Part of a small language model's weights.
Size: 11 layers, vocabulary 32768, 107M parameters.
Architecture: RMSNorm before each block, rotary positions, untied embeddings.
Training: 936M tokens, 3570 steps.
MLP neurons of a small language model. Each row is named by its layer, matrix (gate and up: input weights; down: output weights) and neuron, and shows model dimensions 48-175. Each number is 500 + 40 x the weight over its row's rms, rounded and kept within 0 to 999. Numbers have three digits each. A neuron's up and down rows have the sign that makes its largest values positive.
After each neuron's rows, "fires on" lists the tokens most often at its 100 highest values on Wikipedia text that the model never trained on.

L5.gate860:504427502534523539479620451444493518532474515471522550495458510556494523445555534550488517554513475432519508525559463504512405456492511476462521543469492510445561529527486435500423481538511459458481518498486514424475454495570522453443469441462420475518442528510531505466592508569516503558523520479481447526477509514520453446549368521488519488462582488489526456526494468510388502524483
L5.up860:552486524531487494536557498544465453482526520463469523558500486532486497515438477436483464483517435484512460536505516484480546515409550538499487435466501542579508456462451451512509462435532427489498469430437575477462482497501509451527532483518394516468439572534427483470458445523443488508531516488500486468541440529495479455490488448437460517505628506545485429466490522428442549481560
L5.down860:589525487463484519492537503540512457499606502460503521488487561548489505590393502474576547509491521504437469500494526478529514531476454582494422520519490466475512532529512457467477514520513536554545465529449561563492471575509518521496503482552524478520530448490575499520477533562489542454546477502540533501500456497514492505485487559528544423458488519436432521475557515458556465434536
fires on: " to", " of", " a", " the"

L5.gate1630:537571532501532516539528432451554527500552531460480507564523417513484505476445412475499527607514541505467458470497595543517442512514552473436485431598461514452541404464461521419436471533533527486513482503478473445503529461475528530529547547542438513389589541529525525513605462446467502539479525534449504565470441448548424468430481519454466504511533478445436491421481537530435547512472
L5.up1630:478482489509494572542487429524559508557525495477521482440452530460469520474458465440446485492546502517473426496546516506530533480504513433504497503498518480424491454577536515483531441600462530513515529518463498502464502492476516534523519505547484493503504521572530502487552439529495383522522522492524487479509532488549502493474452494450535503484514561512546467426459562528454459510429
L5.down1630:507449549378455453548474406532460509483515504529460575476571546506485505422549494479432544490482518528483461443545448444518463563466509497481545526533505539457511479557532540447534488444587533495431471463495439466508469502478522473461533506535520528531495425475509493467528469554500445486495488481509525531575544551512498410479513526509488454475526524473589513480543560534527505520473
fires on: " a", " un", " A", " D", " d", " an"

L5.gate233:431407477486391503475526562464520424474483559568464470569580446526458480502530462483522522503516457501461538566454529406469449527490505538538498501597506546454474475516483496519527451412439539523539493518505563477493489496509480470609584499556495523508442422563505478556455538520441513496563512500530450466466573550498470536526483536492529526503558539466460524535483503445546500530523
L5.up233:539445522470465475482590522492502428502496498534456548503477463440441491413526471533421547499504453483500500537448511481449443499509483482505586422493455487457466479487524539564512418505475529519493560567525501528538523565467482514430448536495453513514491528574441504443476510491444458519550525516546501471499503571580439516491507522548506527491498479571545548528491494548553426499524
L5.down233:485550485508546542522507469484546524480518403472561503514480528487505538478489536412503469503510526491506551492547517479500594530572549548490468518508440425517430479475515534516494458471528448468487501445429477512511495456516524489534458506495548470460475440488477515443451564474543561526443434430481551465472458446524507502539504502474454533551508472559444443452455502480502529493470
fires on: " and", " while", " was", " or"

L5.gate2250:524493463474511489482427534546483507567408503516497510572539492474566498485527506532573555496506475531538445477531483485531473504526456466524478571473512499495415435420550532554489515511465519555472497525495520466462491497461534491507429446528443459549465429458473539494416539490540495557525540557554548526504474511472443424444468499511512499494504486506411553528522452509524493406453
L5.up2250:563483532419522482524483596453511542558499501565446510529460445525501519499504459528509512519474471530469535461459409484533497543470463522583480465492508496467476528526502510506468483561544533460516562551476482550534471559579573494475484548496444464476456487444570458523485419504495503523487486464482481553495491483482530454499488472517527481517493475474562561493528499487523444553591
L5.down2250:547486460525502500505501446478521504527489521480461512467510452530550435461470483568460500445528528469510441511452560574514515529521567515455547534459481433461477459505541563498482535554495475474476524597522448537496503504436547610565515470405484488463611494507512523517475550476478471531455447488494534556545507513450534434465515512474505497528549489457491552463491542565470541469500
fires on: " |"

L5.gate343:458486504443501495434547468511453481497508473552480532495521451453494422488516517529492526451505516561522493505474469509496515482496506510482451488465486554524465601519536512541458468431567559461491519517475580510481467502631489581524565462524526504407528531553486498515545545424510420504482499487554453497529499547578538515523493535504495504483490475518495478496469472458551437503571
L5.up343:464560449519436516512606489471533494570479569514455517522524457481510459445519542521526568477477537471537469524455524520552537461501533519515509473507475448535508488486552506535520477457503521518534521566522438438426450538470576478485434493498466528455492523453493489528455511520535521600467536453542488540504547539508470575462539517532504462524499478516509543569513446435523485549498
L5.down343:610483518591492413511510391455471490540497486520504480541552499503519513490506490511445561517532538489463493476529559544498451498424539564491526428526483467501470582527531526500521546487492495473492472381429492437475523446471486486526465479501516502471446460479512394544573534503489461591531489480530516518462572431506537560517442472385613459454400612523502489463458501466546500513517
fires on: " |", "|", " been", " be", " was", " were"

L5.gate721:540564441454470511536552517475547439471518471476461485568471424477533543449507453510400450493497465456418542577465506518489412533527487520525463523485536499442519478498590565505480471514398561465574521449462487496516490496468520456495483512528469474541494478475487507487578516473558505508482525488452517504516519493498484516466496547455478462438509499494483512466515419484535510538500
L5.up721:442501505495525488453485501476541515539545569474452549546512413460538535523480506540466542510506442474434505508521461577427514442498549562468497501475377406438497509566493506481518558472491473547499500480554453507546517469488476490530539453515494515469515529483511511498483520533461474442544439528515470463477457478478520519578530529427538522438549542526525442517489542529478530505476
L5.down721:542491517539422512503491469500560497413514564495507554490524539553499491473492524506487537549526500498565419477439479463475614471541482481571464368512393495499513471498529501510530521465516407492442543469485518454452495557490423554432426521489457511510524508516469413476434485489509477425559496587432440462576475505515531531481471527531514505521518550476565534472553509491556513565502
fires on: " and", " who", ")", ";", " (born"

L5.gate2751:457493539477523558483550430539476446555471414568523538532489434512508511578563465435488485466566458461508469587434518436556506508477453510462474485434518478483571518433508431481528475529520483435483502462490547524493548457510527433479508460539442511481580482490456511514473526458504462542584479460612505514585487570516508498509542499460602516492545509487468506559481459529578451469438
L5.up2751:544472529476498464452545495466526527473608491447517480555449521499501488535522546517490531513419432428490577547536413543506570477470492445513504492464458522472514553474480514499533530507496488552595498540410535466467450449502515470493511461530465571510511519493497525545468474500514510514516473489463446420511482479460474486529497550452544511516432489480487505469461465443504549465466
L5.down2751:459529480523481554473449478468506497450511537502530428412433514554604505457503497488522543552491492459472540477505534480500546509464560533467539537530540589480495527525495541466446530507475449517482500470502467461521512504583463483532548476463532519483524441545478508516514502520555500518532504447545533443488466442520446455470450578455375430470567489371517484507523472452478584532448
fires on: " the", " for", " to", " from", " of", " a"

L5.gate2727:515474489516484495467441520474506553564504486525521516558571511500493496498493523425596439521503446512538400462425437481463525528511487512542480592509516539484508474410541534567466497481512480553573455513501527420584465482432436494489532505515443512577546510561554482484541442397550495497560531522521534459465489538522473455507422423499441454536468498492541541539541377428529500536504
L5.up2727:497445502529469447490509486587552483513430521479565426465492431526506476501509503489505457503544460519521517499495480498552584512544517536539465477488562494457468473460563572544513532472488525561472518540471487508493572483422538443492493440530533439598481487539510494497496483532468539489508458490496560487503473432521540461542511421532501500613496528506422503451531594470464503440493
L5.down2727:540445491462528479472445505501486495509465527562513480542490579440413471543465463440450471509525496468501489472486447503455439542457540465432476560533531419476447458461471510495541531467454516456502472436554431506463474497459473552513506462566556471563490476527473480497488477577520468485535509487445498476474581476479523518467521515518430473531442553477483518555526501458496472516525
fires on: " |", ";", "el"

L5.gate2076:542426473466402419500459483507451494450490479483462579531451510486443495473483516483509481464483465436518512560434491501480474474544438529444506520410527513490401513494514533537555470500493458509556551449543576477556537529579507504518487521497491482521516481456463459487515489544476477522500492448481476483482524487496484463514546548468545567415469447574467480462464439460510552510488
L5.up2076:459510538464531532483476491489517457568489463484397518444577569482562448497455534546465492532471495470446519492464515516508504511572511508531489528421513519545448466484502517495487526501526505530584520525491515471436550520535481565549451487466455481491474478423440461462492480451495491523477514413523511462499567463450499449519438494471483533484475481514563467476520425468513533540545
L5.down2076:529467501540526472495503436452500518479539543537559503455486506518548457542544484516453555500517522504492522479552473546512596501507453546443479458515517481520524522459418488472567524557465530487517443455471484493519493436414541528540537567474584486388549513555506505371465550485479534512543498455473521550495555466540517511405471523543514562494497476482492498549473440491501533527487
fires on: " |", " to", " of", "in"

L5.gate1974:468550514449585415563451467518519510471522476469499481543504482497544491489506469565587593520507540532552467465441581548559479514509510539471495508462463496503524493389458491510583507428532520465487438496526511538507553499519511520529470457506514449488475571519501481529466521594483536501544495539476504440488501462476423519471481510460523442510472492462457451538541464522486513553510
L5.up1974:490527503520483527443549433560478534517508481535492496439492463459485571525466510540509527521506573422477453506514464408472469479486596473509511512447498508424500509491490547507571456481479521493523485483434508458501498512554535479509473491549460535467493495546476532491528549526561461492581502496488511469520513533545510535519436493563493554481469545463451528481531486494549595538496
L5.down1974:547535488484514517410524475527524426560524557548476541525457529551492449533423539480475565511440495558476569510553464478474467545533408405540520503483521526514530497498490514507523529513490601516526552517550518481454462488563485522526471530528462414577555579487505465451484488504509529565606544453475481543474466529521524486444450539467480536489511417550538586477469474554499509432508
fires on: " and", " but"

L5.gate1576:519400518510510536447478489391548459452403478502540434573497509525496492572536506500476477472535456470431512513439547422513461501473558471434443584507577525473528489540527461508550502541494517509499510531570509502493477490537512447559527493493471451581490434504508583517514569518537544484464518585510502470534484509493546491547467458454515508561571513538510484544499575533559447527470
L5.up1576:506454464491530503396528540443552539511500517497541515602443455550545448487509490563514478567493497461513501576436469499505474511582539486430474500561495512501565489472470495478463499486516444467555507471421480467505494467442493496514555474512510407541497461443575485497501505455516511502416454491489572425570489488444563476531525434542478428502525520529527575523468495465504502559568
L5.down1576:519505525511473537425515505517514436455513464505482527428458529521493478478495506407487488532498433443484506481452436487533547536434460466500531474439409534502566522476499568554457460484551494476496557433435506481480463473531473440502539467542444509520466431445475474471471488472496462450482472466564481576491534496511479429511460579455438478460511451515503531442534580534495489476546
fires on: " to", " as", " of", ":", " after", " became"

L5.gate1392:462523478508478511473511548442566488532518513547573489503506430522512526491514460535537514475475518443483478482509449452457456489455493516496494534548467508465454444517501494462513468429482445485515490566592435460538582500476520447548494486510441505523535499499454491481459454537478501450562465455555543515426484592455505582467482541532477514552468473563537547553546506471499551508485
L5.up1392:510486514530489490538525522504403470488490469590527503427517499492505505463463545492540549476530487425465559495429502386463471517457555433511481542529459421509540477451440497547493439570555437494558504492588466503482527448446445476552474523509477527493503474540552452558526484520508480470583428483506526499545502481516488541482459543496438557498430461513419466499490551501584580526521
L5.down1392:516493510436529552454549546556533452485547486459541528482547438521478528399465585473481507540462474443516545443486501572552514559496499479475522497467512533502580570481430499479452516554461530523543539395403482483526552486514493503538473500533545502547465466530573440430481525454530447542489527501518422418535519462560488463464445484527557489536526551477559593457538520456537455473485
fires on: " and"

L5.gate2497:470535491502513418439563547478498476505569477530432541527505547547514506467351494560540533574445464556560504568523437479495471502561543481474456495464484563484517530433571559494549542430562502526526465446564485501436493496475501536508453473507582507495526498511435554505536370478550472528529403495542505480474514595428521505483546505382531545511515493491423512440591492482480509506433
L5.up2497:482545458458499489457512483518418457506561496501466502462459494546548557480450410429495461552426480575556497507494474473497545500500464563556505494474447518455554506517488446501426503543568513584612591510475518441499608518483551454444411502532491471535516553496472522421480456462478447479477469514499484531528491544480512496488535520543497510564480502491574452491545486478517544538513
L5.down2497:535512490504509419475506516503570546452538517508445553469427499450483495496463479496527532499400513556497479515504518428469463536536519500502459435553503569555496500446532455513521509448448496454525518482469489583518474458497480436524451574544488392482528485551494556554503501561435550572536501523500500518439502564420476483457550453472483525492505525484472456570484499472529442426507
fires on: " |", " —", "t", "ut", "at"

L5.gate2162:563545514496538535471498440519434515509518484477553489542518454521450482541477519502544466511462512488455544540560435556500471510497503570536555454499513477504587447456493556471486520524489520504514487529590503538500518512482495467477494486506507450487527585489491538444510465419456436489521488526590484501541529507478414498574490517465469498510490528484496474444493483562534553539470
L5.up2162:576526535528444472531473471492512455484545475497486477515472521483410563543424467470464521528513463517518480496449489536478535502533499512490525534464453495458499509500447496538537538443463393526498534500448510487527594476475511500523510431650556547467515501449504534460551473526436449453443468502490529481463453492539524497506506503459494458511478527523495438494502533525488507550482
L5.down2162:509495521589441523538578451495494505537536494491530518410546423557446472443475474490525524477539474558495399525464519529424558567498529440455478441507502574507487538526511467477472446436472404498501506470466488527480482465460489535432539525538503530501448526538498380452547462478522555446449501439516531543472423491457532604486513461502486460515521521456505514518519563585467483578505
fires on: " |", "|", ";"

L5.gate2533:528539459472434499512484524489439452485478471521545556509469536452511500575474497499488419461548496548491489464431491434491497478483590516508511528468437487482492539480462484426542509433499550523502483512467474553530416481503428480435540537569402477527436550507473528494562489512526526485414497458516555556467407555440513498416503387558474487585520519439506497562509465436564500544501
L5.up2533:465463505515512474476463515500435524510453531571476533526477521459541506595526483526409413410524546499441532505395404442518448483474459460504567516493548459450497529510535461474488551474527476452485462441476601494499471436559468468539487464486484411489496522541466573477497555525558515508452492480493451513506468512516479451523454517487490421538565430438499470431461440512489457486452
L5.down2533:452490482497497534487497471489510575537512450542520476501493413491569494478510464572484497486479518480519474502533524572482505477465445491400481508435537506438494469427510576476435488472510490516518525590532459517501552548472607552487538506452468486531542483490484476498449501438494460503556428533537442519552517451567529439423510541585481595547507507560476504500487516565580440478523
fires on: " |", " of"

L5.gate467:503452495522544520472474509493520491418480559430531420511486496476488550491471452414532482451525525548535540485539434591487476494537467545605547544508418431446509504496469489475450432559488447492576520471509421497489522494490505476484439435535534457452587494489505605461503434550514478451513507490528563490489449516521535489525497473517439467513506515550429502527496552524581476535540
L5.up467:530521479515489497582483462538471493452511508475446422547506537560465456515456438471511488502529544485502514528527436562455445590539532517494529500514444486467472540554497559455503484451554489484553523485474400521469540565476550486460477417469455466469619493493483502514437460607486518507427541448544578482532504584506527472541507450463486497509545482541454561496494490582511508535555
L5.down467:461482517517553504599471474511470523464516542480574439469478452524497461460473435521524549486491525534475452478460483542483562503438527537444482506507348439445432482460527494525492460518522506487479503495520440469500490483520520489539429579540495508474532368490479530460486460479527518425540594520530442483508533534536522491503489487510447483470423391506495462498481518516526462550531
fires on: " |"

L5.gate1971:509477515444527489516419515533528578531501454537502534473503494543491526448441451569464551507524538561420488441483519530474471497545561471506499548517514505502455451445517537538486445507460466487491462527475527463528576506464483520558484444510456528504550481473570544456496523559514518444539484551403521485499482474502546497494437526499494434542469495497416533563493546508451470463474
L5.up1971:427524461488524555535471536602487584523522525499466465494480442478494505563469477464475547502551445506495470492472522497484447441498572421492496567453478485470511459493457504529477485549498568516500503494491480439469520516513459579512479501513438533437551518486533442417486477512508473515523531504531585521497593450520574463502543536524509538574412476528504499479451471470556470503493
L5.down1971:538584431545530454564453440544561459530579429540481498526499478444533442558516482457464497534463534541471481479520595469488492470472523548518551467464487534500415508553443497521488472534499576410515501492491545513474455522550480480481486490505509489489545479493544441556506408518518561460527430572484487525461608499557479490437494447477462485481436459456438563529541497509474524496430
fires on: ";", " and", "),", ");", "-"

L5.gate1022:464426507521489451523541487479474523553496546514513438594577500582498574491498510496566522530504566465454516511420478525480600493474503396539440511513530522506529543552539469516518452543486444573455494516460556484506501519516489488499488495558522505430494431391478531486436560513553518525541556412521524520450557415547549441515499490499446520417516402467476527502478498505504483458503
L5.up1022:501466505571493539521495461496557487438497491518427496492525523452494535521555477558523569502507529576510509513529469486536491540463495487495429493499441491483501431544558482512481572415411564460508477469451559529512519431475504496585503505542592479480469480521548509480460512471546569562464524393546441459562494528539548486527551423513579515465442427536545513618489520474508512508497
L5.down1022:501546475429611453447497586467492547472481460454521517487442408476546432509501543575463472574441450493510497520473507440511550480501484463530505469501466487580547554504501507543457488510545492432515508428527477503493576523587527520565518472447518498456493588552554490466441495457493460503530529556435515527507507486550507555472508528537480440531507591571504537498487498510482532548475
fires on: " in", " at", " as"

L5.gate1813:517498486502452502495519536473593504523578569448427533415375536454527454523489500491541494459534496507450465556468503476468503480484563530514515492536533513569499576526482528519522613520535475468548485444566468478499554409483527476434493519496533528457482520519409527502516491495516461453475471477516486534531556453454443483515472476502469481527518549531420398477514469485507462504503
L5.up1813:482529489501482508458442464488497580535464506456454527556451506530429508587476500554477537469592523425477493528452561486471554543516546516460532512509642602475495497432536505499528539422489439507529630493509525496541609445456442457465543505513555536537499539526490504520538534495512482500492405567529464530500579473416439492472527443488467514509508543557524458476423452540460422534448
L5.down1813:503524525440475531534488561516436502512505526512438574515462465570521523608430429456494503453526497459454507514552518494555502548510532510470487442546552540503440502549479494507504530450498427544543355553468471540505510481526483458481607541493524506474417490467470557532527436475463461472537542500450543528446566394578415473532467490391548541531439517493452472471550582466485430534476
fires on: " to", " on", " of", " off", " at", " below"

L5.gate352:518519483528548513513467522515598510482509497455534455522522504528478549481469430471524442487430506531517478465533511503522558436502568500516413486523549498518495458480499527471548469507497527513475540430453612465445546531465522483476480554543475462561497488456481463515502500430495534493499430494459562512506474512589551433507538483522416471461500514535471439513450505463549484536560
L5.up352:501557521563586588548513523476568459464482465528505444547538467499506518501480501492460511524517509511537495539486517473530485451573590569461467480528478534528478485548503490530493434456433476522522463533477570433483534482508512448486460522480505460507457472451529500484511499446518594511489454545553504576531471520512553465517444541499501462456519553569564519511475509500564476524523
L5.down352:502582601523551507459434447484486499516460541547493501516496496433486584517540554557481528468485504427476493493468539495499501540463456546474496442501439534520534483499502532466571532498523481461435502482536490468504549478485424417479470576531471556576472584529454526468499510562526477530557422478474534510446497492466539427453483489496502531494513547548503504469518501490588479449455
fires on: " as", " for", " in", " up", " spent"

L5.gate843:495467508469469496463527528497456470502492504517590543570470487472534467450490525525500451462511481492546512465558559526401573527490370502450498534588555555454477512482463455499465469510501488481507441477528494544457543442503437505480458515483473576513455495474471522478508465446456537486442547476469496545543483509556426473469506571555521454507523471454533587461482502499545489487487
L5.up843:559529571498557517572477548560572561516517552505511493449496468491499445512515598553535486449498517451515506473553529507504581522467502605563507523502438498510566506503559552481463519546437451467437499468505521422549540482531435499560568465533560519531493481498561518536531500471497521524498448527503534503535471543562496517571509482508498453462513467555462493462527551582466503469531
L5.down843:481522519485488542515478519522481470499498513438427494497424474506474476433508566518474548525452512516469497514438502480423577482522473537493495447489477470483491471529428550394478495525455610527600557481448476466446561471516486481496457474576506536468493526419452473553512489505496491494480489475541466480548579528527501467499438537558556487555522489501604543577469497512560433476506
fires on: " in", " until", " at", " where", " for", " on"

L5.gate2393:548453492496523441503512484477455487533502472503559477490467549490537509500490496440475545524423487498527507560518453503482545483536443533543507563464599455480474443488474477519424519401493449514522632476580465491525469461535466458505496492559478514543547462519492518476546518529467519497612490441468495454397442507523489458534427436520457546450448431526502524532525508496480461544471
L5.up2393:450525478449511492507586570484503530525533503476536515442445524534455595439486523517495425500494506506488511471476507522488480478587482570549503475439485463497505469550517590488493514499454508555593503489572472572545537535503506512484487531565476461610540502531510485525527497439475444477576425419454535480558505501477487436548489471432528552489519457541461496479513502458486474495549
L5.down2393:469477481512489504435537460493487479504498562510544462545499436503596509520531519523456460411457498551524440552535540436527589477529471509499436529460506480536509484404511578493478501525490435540498489443469456456462555496478566447491466533465462570487450548549499539474501495537544564513515522460519443428478508515507532540457456451466469449556453602442494466534559531469519527481409
fires on: " |", "|"

L5.gate2168:470453519488418535539491505577518505516511508469544539555543454490431518516367466513503546480474449560475508512509439573518433489601482506543493509464511512541470546481517449574439540547409507491459524514496502496433538494504428485487496469504468460565489434454486538520491484529443468480456521442466480496503504428520570513529443564501508477474535450519468503551442463526508581489443
L5.up2168:502467457476438506505470506562555504480570474547563597474551514440463498502431510533472524464482396526417509532560424523474501467522455516473545515446466514499460526509492468521536492522450539508483502520536521517469609518526456468449547450521496403596499472474501516520470517523464476483515516425479490485551546481489541459495468529513523472528521524529473494503481476525497523543473
L5.down2168:492514497530477461560508508472394499503449513496451489504492458490470554512530481471414546507496482529495488523466461523542516538455519505540504532488572514527536561486552494504536482486561482478535558503515492476485443486424525513575538492465468472494470501492503506497528470487450526543588487505458524417576501492503539538477536493514488392481543499528511456463512421514463455456525
fires on: " |", "|", ";"

L5.gate2807:507473522514495541602453495494572499487563502476586508506502537531535559509449477514544513487501562438491536467440514544436484496479536506475536488551490483466494429583537523408540454455471531549451507539458460473515486472528451482412503468460450528556558517567577470455571532480521534483494466593476491502502453522565498429497505520445528478445513554499535432547471547527477647464513
L5.up2807:552452579468457514462492485522569480491512484497545464544528503521495534439491404498495508461431540543490546498429526511517502470521514546515419573476522425446546446468485457407451493571436438523447549510549511484531502502528524497520478548466445511543578546614487447496525499478532531507424457525467453485490545519537518469506503546531509526506483503460499501482446464501560498493511
L5.down2807:577551489486528555461479550537444466439482442515508560464514520507483538535550473519495635551503449491510496489553473488599457497438515516470581545511445442484464517485462578498520448471542579490495527434495501455496535495436444541484537486485547488498488502512493538455464439453502465531467457459480563507513450430443585526541391541549579518473563470456511546497490517481503520492487
fires on: " a", " two", " three", " an", " is", " four"

L5.gate1501:513537512544448454516488483488492427495520570443517485485489528471554504503438472494474506471487470472488453492484529486499508519510449526418505500578560560364531487466582510504510487507539520482538480486514490463497421517520523456436494497534517475532525555426486491464515545494438539471475473523438478532507504502491507490539527529500524459496450530460477531533451560469428480576454
L5.up1501:526500583482438439509502551519522567602509514481494494493456536494585549525465477494526550513520532454528459406500504507518515473511491538448538580476442511500494496457495481513560469591593474447567541515487496480470448540434564473486469508518487485448562538470481477478482488517494480491519560523550457406513485485522440501519450477491484491473543477444463516449511532434461577508503
L5.down1501:474514494465472484591487468467495501509492433473557528534521539472494516481530530501419494535525491492488448476484512505550595545553517488535467503488546488533496519534452560456484469515502465468429523498477491582430509459494521500495464479534564564551493531471472424457499477477494511445562530470476462496486477560472506478465578570527462478553518510505531435443523496479476508484514
fires on: " a", " an", "yl", " at", "aug", "-"

L5.gate907:501501502554510495548473567552525511590517426500443548498519591499417513491560481468529474482486482519478489471488485519472527456536503449489549562445561566566535500494458489506420483463491485519469562474530520437550443455474521533444446545524544530448560577509493528501487571514492486478548512400477502486465598525514547525528476504502480486525560533540502474486551485468518451558468
L5.up907:511572496542533539560543551480523504441512473562528435507464545472490494531468409436517505536453515574482539465495470433481502565549533504537507497405565456477536496458514522450472499500432424494523552534534507446505520451490491443460537569583551560539520495457546504472483483514483462513478470500446532441465497437507497526528490452466430496508514507533493498518485568500546460580466
L5.down907:527478461486522558500576460526526435547494547453534493517532476523489588588416541552478451525453557509532496568514431525483431504517527495460523482483470461469499483426465482471453459508492359459529456475519533450475492428491459481525443515493452552439449527484507424500531559467575543490523485423495514508525552552507538481515530482511531517558450570456562536513536535462501480571426
fires on: " |"

L5.gate2097:493475509464535505533518531430516544428509585415532439522526460522505524538454513456514487502461486550540554546527488438535554539485550551533439517557485499531485499492579477518496497548450516430466531468515537514477480510576513433443585464495523531454611508486536436469548545456494476507528558541517497497472483506440505506522438488527536504499494543537521483519492478512519437462463
L5.up2097:517531559543521517445492531500466516482470510512462518513484461490465475528481554462481501457489546499492530511477522536463487448497541515499454484502512526493478485517514498486567495552475565521492508459475529454420529477511512494506545425430526507418497570514402560514459530509492543499527469518486527429499584512502589546476482542486537515427539434488515499470495482491535509498552
L5.down2097:529413520546463524475494498530501468469525457525567493466501442512522500584482447561501510591462459486507490473503522510469487521484420522497582535427554501501469425563476535455512486545468450549510492485522561510539522454520487482451432527561479485522496486489541530435424469559516485559485565578411480412516527468586451459471507482486522448557548562491492538596499545481472509579510
fires on: "'", " his", " His", "'s", "’", " including"

L5.gate647:544540449451560481554459588605495492505562511491477545489538550461509442505513468539468525491509448492429449495523525504499502519520485539517524494539585472473491508538517481514534476521414520507443482476525482483522564504474547503507528538494354489491507471535481415525528483466526580508550507474515549555524550561480521525515525503552453499546520518457476514508555408551465554524592
L5.up647:451529491483429511488478537566503525449522523574498493486507549452513476496537453531486552491540470458459489447508493455528496508480528483497493540523561512525480452519516511565514489541450494517443533466536487468393552575478538480489552578468485529509467521528497493477435452486490512522543553453525532520521496561497505529478507527556508524582560510506467506477471483475480608439553
L5.down647:535524528500551520596461450506407521520443445504512572414487474446514518484515466540447447566436519521454520497549555563436472453480469499549484516541491516553522408505493437489475455581485550424550509600512523525558413474532528435469539457457484430527544498479566480500518495550461481496504464441537481547494490516528510453404501484520471464575432443495476528397536431452466431457461
fires on: " and", ";", "\n"

L5.gate1968:506531492579519581562492528513540565470559534488407574527493510538523424493551456479469487521485510485539535503479538527471498448433448498494477513446507459512538502534525415443522464547485436492517410527519575435476559528524521486544497535462516514487469504571482510456470558522460525433452469467453483506477437487592544555528532542537464507525577545459461473500442509571508448475505
L5.up1968:494534565483503562533463456488507510479510522479449431489512437476488463466521535525506536488514583522535512502476536445528532542501509507516470500484417474498465542493502452467506543460491452488529480520493544490510583475506459499486541561502546504450417442521528515523464560470441493481491487450491468502501511502497437483522511442530435435475519541470541471484449399585466455486614
L5.down1968:476550500456509397505517588456529479486461545501533538491537444510528540523542523489455432355547524481514578514461508477588572503563558524486489553570486538457547508485488539453427488559498516501524485455530548429458460487521428485454523450551502420513506560500468476566494476495509534473524483479449486556521506428528471536521510470521466458565473516563524557470558519523549385528464
fires on: " on", " by", " at", " between", "stra"

L5.gate474:512503509410509543518478542468479507549464490424484443505494536524520521547552516542492436448602538475535514468477495524486560506541538465479494465567542545450461514514481488533463499517467522464491501531515437502551542510480547445491535479563567587521495510468513463486548537463427493536483517582457476515459513444549450472540530533504541503540503510540484542548500562478488498452500
L5.up474:537511590518522530525540497469497494446474443479532512441492455520527563507440573478499498494495551469514578513511460532494406523508519508504553539505556522494512495570467546529529560478535505515567513529518442561523541509493557544499568452443533540483499494530499552479424512482542479493487483518476461502466476452511485496544550527583503496452505481449539519512496485515485531566460
L5.down474:527489542540533492508547437472448511514508529501471525473506456461500496522570497452490466410521485566465520419479565520499455508493428459453447481422452443464491498546492513477514527483467528516494427469489559451411474468492455510507510489602514506471497476533520468478475502455472551543571543489402524472583530457519506474580542468521503408564539464515476539510497518520552499478515
fires on: "'s", "'", "o's"

L5.gate20:442530438437495487447516514579485530506492481517639506538538438517507468494480473485539487533540472522592412502464474538514508517506594553519518456529447553469457446532510492519553511461437495409489509556500591484504486517515434545446469417562472449454502513420456554524476482467530512531419530556480510558574478522534544501484487535494491457548519496459510493542505540535512507486498
L5.up20:513463461485459556466502520496516568554450503494552522586533502489488438562485557595467561422530510535569528472517424503513486527569581557421465511524460531404585421502500530564542500503493457514486491506524506486469549458517529453484494508562485485482421628513541559540507549523448504533459500461497468517528451468496502440414495535537501456546522477520450556477529470506492471566558
L5.down20:464501491540568443497427600448611463490464523587511488535476546516574486535439482470399478418478488475508422515502534474488520506512496534461466501525571410501483524496475519531456473551493489488512522492517484435585515473532506548563493482481524525529496483502494499529568460438442512574501496567470486486534570483497456534471511581514500506515548496526527421445461549449600542517555
fires on: " |", " has"

L5.gate421:473432502494470535495540418516552537529562505466534513541528496445527555528497542572503523483531527519461556523516449505528442468523587489473490475469482563531546489528447466515479457506572427433554501498441504525434549556516463470489521474534517493503445483551549483445564468549406498457517496500463467463567446417467492500520472504488439475448544467481507539503516462532518521520455
L5.up421:450507608524443564438467512550593577505508504589556448534483458523448486517487561516530495442449550500459433526445483511501497500511462506510489559472536506498551497436521540540540493485548481524479501551483514501430543479453511426507537492509438458496460495463524468471495502541501581520574420562527519501504504548505496448507505458500417494517515445558512507474494509546456432519549
L5.down421:523555491539547466434443491472447437574445536510452448513499466441553506456474474491472458466443511561530497457434446506455529506541498500495524527466468416447493465533505462491462461479524516506554420501412469497499517532514530526502539505561546526515512491504478496493543484563466535458551492491439558497538506501510466621484486478544541519502528415516484587590496492504531511469528
fires on: " a", " other", " an", " to", " and"